Part of a small language model's weights.
Training: a variant of Adam for these matrices, 436M tokens, 3325 steps.
MLP neurons of a small language model. Each row is named by its layer, matrix (up: input weights) and neuron, and shows model dimensions 0-127. Each number is 128 + 24 x the weight over its row's rms, rounded and kept within 0 to 255.
A block is one neuron, or neurons of one layer that tend to fire together. After each block is what it responds to, as a language model described it from the Wikipedia text at the highest values.

L7.up108 [140 136 150 137 101 195 116  83 131 119 129 170 165 120 145 155 124 113 139 125 126 124 126 129 146 137 127 143 176 116 158 130 127 132 142  90 187 185 111 111  78 116 115 140 112 148 148 106 127 153  61 144 146 121 139 154 105 140 118 114 155 158 136 118 188 130 127 146  91 124 106  99 120 118 118 126  88 144 125 131 176 119  94 115 117  94 173 151 153 119 106 154 100  82 135 151 135 149  82 119 104 106  92 141 160 164 143 136 170 133 112 112  99 131 144 121 118 130 105 108 120 127 136 122  87 165 134 124]
L7.up178 [145 116 139  93 129 120  91 120 161 140  85 137 141 159 165 139 143 132 116 134  99 135 111 141 156 100 145 127 152 128 152  81  63 127 129 113 123 123 128 115 116 131 137  78 160 157 164 147 144 147 157 143 100 118 161 119 169 183 120 137 171 164 157 121 190 118 104 132 114 104 161 134 131 115 111 141  94 110 155 122  84 103 112 117 142  93 109  89 115 106 140 162 173 121 132 117 139 147 125 106 118 182 127 133 123 119 134 126 131 142 122 104 164  96 154 133 128 156 108  90  92 118 126 157  78 137  68 119]
L7.up302 [149 102 126  99 132  93 163 136 150 169 105 130 133 141 151 123  91 148 146 137 129 112 109 122 103 156 126 134 127 143 129 123  61 107 132 104  97 141 138 103 119 128 118 146 156 151 122 151 140 109 136 151  93 100 144 107  92 172 147 117 169  65 136 112 151 143 135 100 111 104 159 122  87 133  92 128  96 162 154 110 137  91 122 136 121 115 156 101 127 154 111 128 181 135  71 115 109 133 122 135 110 149 124 132 158 152 149 146 123 148 135 122 118 123 113 112 113 147 105 119  79 149 145 130 138 167 120 168]
L7.up309 [152 152 139 128 116 147 197  87 118 149 113 114 126 125 113 136 159 125 143 167 134 112 140 135  78 153 132  98 147 133 182 128 111  82 145 124 109 137 127 142 110 117 106 134  93 185 154 146 155 176 151 125 115 128 148 128 108 176 128 108 177 100 142 136 171 134 119 117 166 110 205 141 110 127 137 144  96 103 124 101 121 103 130 156 100 125 105 102 117 143  98 150 135 149  95 123 126 131 129 161 114 134  73 114 145 146 133 134 157 151  97 126 132 113  95 129 150 118 137  96 121 130 135 160 104 129 120 160]
L7.up329 [164 129 135 147 112 115 152 121 155 135 131 155 134 144 112 112  90 139  65 156 169 110 134 113  94 158 120 132 174 137 172 118  61 118 126  99 114 142 130 123 112 150 142 157 163 170 142 174  85 106 113 126  97 148 154  82 130 144 154 124 175  76  86 108 131 137 111 156 101 155 179 138 136 144 126 108 103 101 108 114 134 133 123 155 110 114 100  97 122 114  98 149 150 174 113 133 129  97 123 148 110 157 125  96 155 139 145 149 126  95 135 121 132  91 119 117 143 105 124 115 102 122 132 160  91 138 105 118]
L7.up330 [124 116 157 119 114 128 165  83 131 122 122 112 134 125 112 138 161 110  93 134  99 157 117 124 129 135 186 114 144 106 174 118  54 132 148 140 119 109 138 142 134 160 145 123 155 162 124 130 138 169 143  96 117 144 183  82 135 176  91 119 170 144 154 130 142 116 116 132 170 141 210 128 141 126 170 144 119 107 120 127  73  84 134 150 145 147 109 112 128 116  86 117 132 139 143 137 145 152 147 137 139 133  81 140 154 156 128 115 108 122 152 101 163 131 149 124 159 132 137 119 109 112 163 130 112  75 117 153]
L7.up526 [128 124 139  81 112 109 108 136 155 141 142 102 127 159  95 107 148 134 124 141 119  74 119 148 167 124 111 125 150 139 146 103  41 143 122 141 102 128 145 127 127 100 136 105 155 171 195 151 168 180 180 136  81 148 152 118 163 167 136  93 154 119 177 122 133 173 142 156 134 128 191 141 142 140 114 112 121 134 147  84  93 101 125 119 139 108 112 117 128 131  57 163 158 137 105 131 125  99 169 130 117 155 100 121 133 112 124 147 106 132 132 138 153  67 140 134 114 137 125  75  93 112 136 154 107  98 113 138]
L7.up634 [125 137 123 201 144 132  87  99 108 132 133 140 147 147  88 129 130 126 129 107 163 117  92 127 133 111 121 132 151 124 140 165 114 162 162 114 158 139 127  96  92 159 118 172 137 111 117 128 137 153  62 162 127 104 110 169 100  95 176 132 162 166 115 131 125 128 154 152  79 114  53  87 100 139 124 143 154 116 137  89 176 107 115 124 149 137 162 129 174 139 124 165  81  95 147 171 123 131 129 161 127 151  96 141 150 118 167 174 148 120 171 141 108 101 115 142 110  93 110 159 128 144 125 120 112 167 111 118]
L7.up655 [129 133 155 122 124 139  92 117 154 121 104 132 126 133 139 120 118 172 126 148 140 122 109 137 149 138 123 109 160 133 136 104  47 109 131 101 113 138 142 151 102 109 125 126 138 153 122 150 120 175 140 119  98 114 137  94  87 189 113  40 169  95 143 124 123 114 137 122  39 106 158 139 101 127 141 145 104 106 142 157 155 118 131 114  81 100 111 157 151 153  79 162 129 157 107 139 148 122 147 136 126 168 114 137 161 133 123 148 166 163 110 108 137  93 150  71 113 105 129  96 120 151 127 165 131 116 130 163]
L7.up673 [115 148 111 134 121 131 108 117 142 129 111 176 132 116 118 110  71 108  81 106 136 143 127 127 100 159  99 148 160 120  98 108 121 131 110  54 178 137  98 147 140 139 140 121 138 126 107 145  89 129  66 103 134 133 124 136 152 122 112 125 162 120 100 130  86 141 109 162  76 103  71  87 158 147 103 118 112 165 167 125 135 122  99 101  92  68 110 133 139 102 149  93 144 145 157 161 130  93 117 135 127 110 144 138 147 114 107  91 137 107 135 140 138  57 150 108 119 111 109 149 130 126 156 130  66 124 143 103]
L7.up682 [143 131 104 122 142 136 156 155 141 130 123 126 126 168 121 192 135 103  88 110  95 136 133 127 118 125 126 132 135 148 162  94  92 177 106 132 108 148 140  98 132 144 131 124 104 163 164 109 120 179 189 133  86 135 133 111 156 115 122 153 155 121 156 144 125 156 125 130 134 153 202 122 154 144 133 105 125 128 160  80  68  80 124 119 185 101 150  75 147 119  67 113 151 152  92 133 135 112 148 113 121 163  97  83 171 129 113 100 123 120 136  84 143 115 148 149 113 163 121  91 110 120 136 134 116 136 106 135]
L7.up710 [164 122 151  97 122 169 128  90 144 136 110 163 140 125 174 146 137 150  77 135 189 104 123 113 115 189 145 113 117  91 166 114 104  91 143 120 140  95 134  72 109 133  94 135 160 148 104 106  68 124 106 120 118 130 104 106 108 157 131 153 161 125  86 108 163 123 126 109 114 158 180 121 101 116 135 147  95 112  71 169 131 100 107 156 125 119 104 132 121 132 163 175 121 105 130  99 130 147  95 107  86 159 124 115 114 169 155 155 118 133 108 108 141 132 133  98 130 118 118 112 115 129 152 106  69 133 125 115]
L7.up814 [134 137 145 116 124 133  82 111 175 114 103 147 148 136 129 154 134 157  83 122 129  98 115 140 151 145 122 137 166 115 172 119  25 122 130  92 123 149 136 129  84 157 112 122 157 191 124 136 138 151 106 135  98 145 136 122 112 166 121 124 177 113 135 114 124  93 127 143  58 115 125  92 129 128 114 112  82 134 167 125 125  79 126 111 135  93 149 115 142 137  95 165 111 111 135 142 139 136 117 132 113 172 110 115 140 128 148 138 162 129 119 106 133  68 136 103 112 133 104  88  71 142 156 135  85 150  99 145]
L7.up835 [107 128 136 119 114 138 114 118 133 144 149 137 104 159 108 157 146 124 120 135  78 115 150 126 156 134 108 155 130 132 163 113  98 167 126  86 112 123 144 118 105 128 131 104 144 168 183 125 135 137 125 122 105 131 125 131 141 121 141 122 141  84 113 128 199 121 129 107  54 152 160 124 128 136 127 132 113 116 146 119 131 115 126 134 176  56 166 127 168 107 118 168 126 142 134 165 118 119 108 111 130 136  92 101  99 115 115 137 125 144  83 134 141 112 160 127 139 141 128 109 134 150 153 159 147 132 128 105]
L7.up877 [102 134 131 115 154 142 107 109 106 152 134 127 115 149 112 130 164 124  87 146  84 167 117 116 126 175 147 134 127 134 185 120  92 106 129  95  87 137 113 114 133 126 149  93 122 205 120 108 160 149 132 124 125 119 146 105 145 138 117 133 163  92 117 114 153 129 140 109  88 159 180 126 118 117 129 131 123 139 230 107 124 107 142 118 131 120 114 154 161 133  99 161 166 159 138 148  91  83 132 135 133 169  91 124 154 135 116 130  93  94 103  81 145  58 159 104 114 131 126 100 128 125 152 167 134 120 127 160]
L7.up945 [151  95 124  72 130 122 119 144 108 115 111 112 156 154 111 135 152 157 111 126 123 166  97 166 150 152 150 128 164 132 150 114  74  95 130 129  93 115 118 120 115 110 109 116 158 136 139 128 181 159 161 107  98 143 128 128 141 152 123 105 149 140 137 129 119 148 158 137 135 140 164 125  94 120  97 144 156 155 195 111  91  94 125 117 107  98 126 138 178 139 119 186 139 135 110 153 125 129 158 122 136 158  99 124 149 140 125 146 127 159 124 101 172  66 150 119 110 144 119  68  79 125 149 166 118 114 100 128]
Description: Highly predictable next pieces, chiefly closing == of wiki section headings, table pipes, colons in data lists, and of in "age of", "one of".

L3.up883 [145 125 139 116  83 142 136 103 105 137 134  72 147 168 145 133  90 127  96 126 120 134 151 160 161 145 144 147 103 160  92 148 106 127 109  96 138 112 102 132 126 130  73 135 149  97 156 133 117 150 147 129 165 103 147 117 107 144 137 114 125 118 143  91  98 168 110 157 122 128 126 133  91 148 112 117 147 139 124  94 115 135 126 121 112 117 147 128 136 157 138 140 120 155 162 159 183 172 139 173 134 126 146  94 136 119 133 132 154 140 137 112 122 167 142 147 118 102 149 113 110 145 140 155 164 104 154 134]
Description: Closing == or === marks that end Wikipedia section headings, as in ==History==, ===2010 census===, and ===College statistics===.

L3.up404 [133  75 147 126 125 136 116 108 151 121 151 107 114 143 132 119 111 137 128 108 133 145 172 165 131 176 137 143 120 114 114 108 125 159  99 122 130 122 129 129 121 105 112 146 196 130 149 117  94 129 110 128  81 120 150 127 114 183 139  98 151 136 110 143 147 185 115 162 157 133 124 123 100 129 117 124 109 158 119 112 154 142 131 125 119 110 160 132 137 129 140 128 102 161 105 147 130 142 105 127 144 133 134 167 140 106 107 138 114 122 133 115 103 133 138 120 152  74 179 147 154 150 176  91 174 154  82 181]
Description: Fires on the period token in all its uses: abbreviations and initials (F.A., U.S., Robert S.), decimal points (0.10), and sentence-ending full stops.

L6.up39 [130 116  95 148 106 141 127  94 145 100  95 143 133 115 124 139 166 158 161 125 133 135 104 141 106  63 111 105  86  96 164 146 144 121 135 121 115 130 133 133 140 131  85 134 151 121 125 131 147 187 109  97 111 121 120 124 109 153 137  93 109 152 164 127  88  89 162 115 116  91  98 137 115 111 117 143 158 130 141 112 166 110 105 152  96 134 152 150 137 133 149  92 128 107 107 129 151 107 147 182 121 160 120 143 130 110 136 131 161 155 112 144 152 105 120  90 138 100 101 102 132 154 117 150 148  98 141 138]
L6.up80 [138 112 140 146 111 111 103 116  84  96 132 161 170 107 125 123 126 159 158 112 131 128 138 120 138 141 115 141 104  97 124 150 141 161 164 148 128 137 117 111 145 111 163 142 159 147  96 117 103 101 135 165 118 163 123 180 109 147 130  95 123 152 151 113 131 133 175 130  70 116 136 144 115 119 115 108 168 111 121 137 193 128 134 165 103 153 180 156 216 129 184 150 139 140 119 120 107 169 125 103 140  91 163 130 118 108 141 153 150 148 125 150 119 150 123 152 123  97 142 100 122 160 157  91 181  94 133 135]
L6.up782 [132 115 140 147 120 153 109 134 130 115 128 151 143  99 190  98  91 134 127 116 128 175 106 125 145 104 154 106 130 113 114 132 132 102 156 137 130 157 128 119 156  97 135 136 132 104 107 131 111  72 113  90 103 140 128  94 115 138 136 111 108 151  71  97 116  89 113 122 104  90 119 152 123 139 116 135 129 129  86 169 161 144  99 176  91 142 122 145 144 143 169 111 128 124 124 125 137 114 130 126 112 171 156 160 113  76 138 113 130 136 130 127 123 134 134 102 124  95 115 146 116 146 121 128 154 116 114 111]
L6.up921 [153 123 143 125 109 175 180 118 112 114 114 146 152 101 172 102 134 150 107 119 152 148 108 123 168 170 123 151 110 103 149 100 105  93 147  96 182 120 143 127 125 113 113 141 151 106 137 134 181 103  94 112 120 125 144  98  86 153  97  90 118 133 127 114 154  89 128 140 118 114 109 136 131  99 124 123 115 136 111 157 168 131 101 177  53 131 132 164 135 126 116 146 129 130 136 143 118 162 106 144 106  78 136 149 142  90 124 111 150 103  98 154 140 137 128  94 115 109 133 125 121 142 143 141 120 120 152 125]
Description: Chiefly the period inside "U.S." right after U, as in U.S. Supreme Court or U.S. submarine operations. Weaker hits come on scattered mid-phrase tokens such as "of" in Institute of, and "aged".

L7.up76 [145 139 115 126 135 139 102 132 146 117 131 164  96  98 160 120 146 113 115 139 136  79 138 142 170 142  99 122 129 148  63 119 210 120 142 120 151 132  96 137 139 117 124 137 100 100 128 102  86 106  98 112  89 118 130 118 130 147  98 120 109 148 108 133 142 141  89 135 131 114 127 145 149 160 160 153 105 163 107 174 114 154 129 143 104  97  75 161  95 126 146 129 119 143 134  96 159 105 106 141 104 155 129 120 116  88 148  88 115 146  90 159 123 113 139 124 129 144 108 182 167 115 107 105 163 120 128 180]
L7.up78 [134 133 135 162 117 141  68 122  92 120 115 134 145 130 162 116  94 153 162 104 141 158 122 114 108 118 150 119 161 128 131 180 144 140 139  85 120 108 130 121 142 128 136 128 123 100 107 147 106  84 118 128 117 117  86 158  86 116 130  78 137 196  89 126 153 117 149 117 109 126  75 139 127 146 109 119 132 122 108 179 168 133 132 130 110 129 140 148 164 170 146 142 106 131 152 110 128 119 107 109 114 133 166 179 144 137 171 134 165 147 134 103 134 105 120  93  96 103 135 156 128 144 111 144 169 156  94 151]
L7.up129 [141 141 118 163 144 145 143 149 144 124  91 139 135 104 116 107 120 133 133 112 178 120 111 125 154 102 103 137 161 132  85 124  77 124 132 103 151 117 140 158 111 138 135 139 173  75 179 158 151 116  79 132  95 122 117 174  79 121 126 111 129 169 121 125 100 120 124 166  96 123  29 137 115 144 137 123 126 138  91 141 142 111 140 128  97 116 160 120 149 149 124 118 108 122 150 132 147 145 112 147 134  99 124 177 162  91 146  97 168 134 137 137 118  88 117 125 120 112 127 144 134 128 142 133 113 146 131 120]
L7.up197 [191 121 137 115 113 145 137 116 127 148  98 139 152 117 142  87 168 161 102 129 140 118 130 126 189 195 143 129 119  79 150 130  78 101 137 120 104  94 135 113  99 109 139 102 154 128 149 127 155 101 123 148 120 151 128 133  87 176  95 111 153 184 166 145 134 154 130 148 185 124 132 147 115 123 131 111 127 131 110 129 139 110 139 158 109 144 137 147 122 135 106 175 140 113 136 115 155 140  90 152 117  85 104 145 152 144 144 112 102 149 103 117 135  98 110 141 118 148 121 126 118 104 157 130  84  99 134 117]
L7.up198 [158 120 127 132 117 122 172 166 141 102  73 126 139  98 181  90 107 140 145  99 139 175 117 138 129 136 125 136 155 131  77 139 139 110 128 116 124 112 122 119 167 119 120 135 144  57 138 134 123  86  96 145  98 124 129 134 130 102 110  97 121 143 142 135 125 126 160 135 179 106  89 136  95 155 127 120 119 121 122 129 124 158 132 116  83  90 136 136 151 122 131  76 125 112 129 105 137 152 133 140 116  97  87 169 153 118 123  82 114 161 165 107 122  77 137 128 108 128 102 116 146 121 136  91 164 142 143 142]
L7.up321 [110 109 120 144 108 131 107 129 104 125 108 147 132 116 135  94 120 109 125 116 101 170 108 151 146 117 119 143 158 114  88 131 119 121 119  93 159 120  84 143 144 115 144 124 125 123 128 113 135 172 159 112 117 121 143 135 118 135  77  87 130 181 148 148 133 109 130 139 130 137 147 140 145 156 143 146 126 156 191 134 142 111 133 114 105  83 133 158 188 117 107 121 124 153 126 114 156  99 123 148 134 103  70 156 153 120 109  87 142 183 110 123 150  62 181 111 122 120 120 151 127 147 150 114 109  66 139 145]
L7.up391 [138  94 140 152 165 175 141 176 146 135  64 109 131 117 150 114 103 108 114 114 130 163 114  87 146 102 155 133 175 113 122  87  67 133 130  78  80  93 112 140 124 142 138 124 170 100 198 155 126 138 134 126  87 142 127 150 122  65 106 113 128 124 126 128 146 147 162 141 106 149 125 147 103 118 145 120 112 103 103  93 129 114 164 111 125  87 118 140 154 133 128 115 136 122 132 112 136 109 130 136 110 105  78 137 137 120 122 105 110 141 116 120  99  91 142 161  99  93 126  73 118 140 134 114 139 106 130 122]
L7.up465 [143 119 124 167 152 120 122 124 126 124 123 122 157 137 116 146 126 106 151 100 118 156  89 128 152  79 125 116 131 139 143 179 134 159 148 125  87  83 118 124 124 146 117 140 113 107 180 117 182 152 123 153  98 129 123 152 135  84 120 166 136 184 167 112 113 130 150 128 168 151  77 130 135 115 120 126 113 143 110  96 127 101 134 106 164 130 157 115 141 126 104  75 110 124 106 147 117 167 162 143 123 148 101 143 146 108 139 119 114 117 170 105 102 125 124 201 149 129  99 112 120 141 129 120 148 139 107 109]
L7.up590 [127 132 134 106 123 104 140 147  99 136  93 156 144 137 146 126 132 143 171 152 155 120 117 155 142 115 105 119 113 124 117 157 110  76 144 153 103 146 112 125  88 113 106 138 152 142 125 135 129 122 156 167 106 108 123 136 109 178 126 133 148 103 169 117 152  93 148 113 116 116 156 148  51 124 120 141 108 140 162 175 126 120 146 120 105 153 169 123 153 156 131 185 120 146  91  48 126 125 112 106 117 118 130 156  98 139 157 127 154 160 104 123  97 127 135 148 147 155 120  88 119 140 111 159 146 134 115 174]
L7.up611 [115 129 107 126 111 156 129 122 100 123 152 112 103 106  91 127 140 124 172 145 104 136 136 111 119 126 158  82 130 126 140  85 161 100 142 155 127 138 120 135 145 126 109 117  84 123  74 127 161 109 144 103 117 127 135 114 101 109 154  81  93 121 114 140 121 126 128 117 151 127 176 157  83 128 114 141 193 113  99 132 167 177 135 166  94 155  78 176 115 130 119 197 136 148 160 142 123 119 122 137 145 134 122 129 114 133 137 163 119 133 138 126 131 128 111 120 129 101 120 136 150 138 112 173 188 135 147 137]
L7.up767 [119 126 136 146 120 142 125 144  90 106 129 137 141  75 161 120 104  96 125 104 132 163  91 131 164 129 128 154 153 107 100 150  96 131 139 129 180 113 113 165 153 140 152 130 141 100 137 111 148  88 106 128 101 119 121 148 116 128  85 131  90 195 139 136 115 119 128 162 136 109  58 135 142 126 152 148 129 160 156 142 134 139 133 134  81 140 138 148 151 126 142  84 102 134 143 140 133 156 148 127 125  89 125 190 118  68 133  89 115 130 153 135 140 105 140 130 106 126 115 142 156 143 111 106 122  97 151 138]
L7.up809 [122 134 128 118 116 139 155 113 141 122 115 146 121 121 102 122 157 101 120 135  86 142 132 147 129 153 135 145 114 108 113 142 121 132 104 108  75 118 120 130 113  82 122  87 124 105 184 109  91 103 169 135 112 106 120 118 121 186 117  70 120 108 143 133 106 122 113 156 169 105 121 146 120 133  80 121 139 139 139  90 137 116 115 157  72 126 165 108 107 127 165  96  87 141  92 128  68 163 129 147 163 139 129 113 116 131 127 132 132 118 144 106 116 153 138 122  96 158 145 176 127 129 164 146 139 155 147 101]
L7.up838 [100 118 127 124 108 164 117 117 138 123 122 149 127 110 128 170 131  80 168 110  90 154 136 116 107  62 140 137 139 123 101 151 184 153 138 118 180 116 132 102 125 139  88 106 182  71 126 106  91 175 136 114 129 117 133 121 119 101 125 124 118 156 156 146 170 120 141 121 151 124 112 122 143 158 137 123 137 125 145 115 137  93 120  91 168  82 142 148 165  96 154  94 144 137 128 107 163 152 135 110 133 110 102 150 139 144 126  96 155 155 164 125 140 111 144 172 147 143 105 104 150 132 128  99 146 127 136 136]
L7.up855 [151 124 136 129 109 156 110 136 104 125 133 137 131 109 165  82 160 123 143 119  74 172  97 113 182  99 152 138 145 126 115 124  73 115 137 113 129 130 150  89 138 117 148 127 152  94 114 127 163  46 115 114  92 115 131 121  95 119  86  98  82 176 110 128 193  99 158 104 150 146 130 148 104 132  96 155 133 118 173 181 142 133 125 143  88 125 131 174 171 120 145 168 141 141 140 147 138 143 106 121 131 110 124 171 134  94 154 128 105 123 110 124 134  88 142 109 115 122 115 100 119 145 107 145 175 121 125 120]
L7.up887 [118 116 164 144 150 143 145 140 152 144 120 155 116 156 136  99  96 105  99 148 140 131 143 137 101 127 135 131 146  98  96 133 133 134 119  96 108 108 156 150 137 131 134 172 112 141 169 134  79 156 130 133 134 156 134 119  82 116 105 108 131 128  76 124  95 139 121 142 117 130 165 150 135 141 145 118 101  90  89 131 133 115 140 132 127 126 110 125 110 138 113  72 134 144 118  76 153  87 132 138 111 105 112 140 136 132 149  99 118 133 121 134  92 110 142 145 119 106 127 113 141 157 140  88 120  82 138 144]
L7.up959 [141 125 128 140 159 101 112 122 122 129 110 129 156 130 130  99  81 119 145 136 124 133 114 110 161 161  89 151 129 123 105 150 113 146 151 113 174 124 100 112 121 137 138 149  78 136 134 158 122  83 100 168 127 128  99 181 113 125  93 148 134 153 132 128 157 102 130 170 113 104  61  96 116 146 109 138 105 106 158 144 169 128 145 135  80 110 150 147 167 136 115 144  81  94 133 125 105 104  81 156 121  92 107 145 145 106 144  95 138 141 101 138  94  92 148 138 117 115 127 167 146 160 169  60  97 157 128 125]
Description: Mainly the period right after "U" in "U.S."; more weakly, scattered word-piece continuations and table, coordinate or list separators.

L6.up146 [130 119 158 115 129 178 107 105 139 135 101 106 151 165 145 112 123 147 105 136 137  93 143 137 108 155 161 129 132 103 192 163 124 119 133 123 120 131 111 140  97 134 121 132 136 178 154 135  85 196 115 136 131 154 133 169 129 157 133 165 155 142 127 127 176 159 147 142  55 112 157 142 121 109 112 127 100 125 115 118 140  98 122 126 129 107 148 130 138 164 121 144  95 103 142 139 136  77 111 147  97 168 134 109 124 160 131 158 131 127 130 108 141 155 141 117 122 102 136  46  93 158 148 172 104 114 108 149]
L6.up293 [136 123 117 117 131 102 151 146 148 150 121 147 157 170  87 107 108 150 120 136 143 148 160 131 102 172 137 106 147 127 137 145 126 105 122  99 103 105  95  97 121 112  94 123 134 142 104 146  77 182 142 144 128 133 146 146 127 140 149 155 168 108 173 141 124 149 136 125 161 166 190 140 122 157 118 127 132 145 113  97 139 125 117 116 126  82 112 116 153 137 119 138 158 139 106 125 113 104 133 153 120 132  99  94 118 167  86 135 108 186  67  97 130  79 147 157 107 124 127 112  85 106 161 128 109 146 117 138]
L6.up452 [135 121 118  99 119 142 124 162 156 113 128 109 140 151 126  99 134 183  86 109 136 134 113 149 109  67 134 111 124 160 132 105 123 111 116 153 116 162  87 131 124 181 141 107 144 151 111 119  76 143 214 114 125 152 134 120 138 131 141 168 130  98 128 120 133 133 145 136 137 137 152 148 134 127  81 117 145 137 118 147  88 138 138 116 115 137 125 115 161 134 184 172 135 141 151 134 108 138 130 103 110 154 185  97 104 128  87 150 136 134 130  95 140 182 134  62 123 137 155 134  72 133 125 171 100 162 133 119]
L6.up847 [142  96 105  91 113 113 173 148 115 103 106 124 158 133 110 125 140 111  87 124 117 154 164 139 100 158 138 153 148 157 171 113  97  98 121  85  98 161 144 139 135 114 146 141 140 205 132 137  94 153 181 143 135 133 157 143 116 143  96 105 153  83 104 130 149 142 139 130 122 141 166 160 137 110  96 113 125 133 192 111 121 112 147 141  92 126 121 120 138 128 150 137 193 179  84 104 103 100 142 112 168 119 138  97 162 151 108 125 121 140  94 115 140  81 138  92 139 121 124  81 115 128 164 139 152  96 126 162]
Description: Closing == or === markers ending Wikipedia section headings, e.g. after Biography, Track listing, Composition; weakly also word-piece endings and table cells.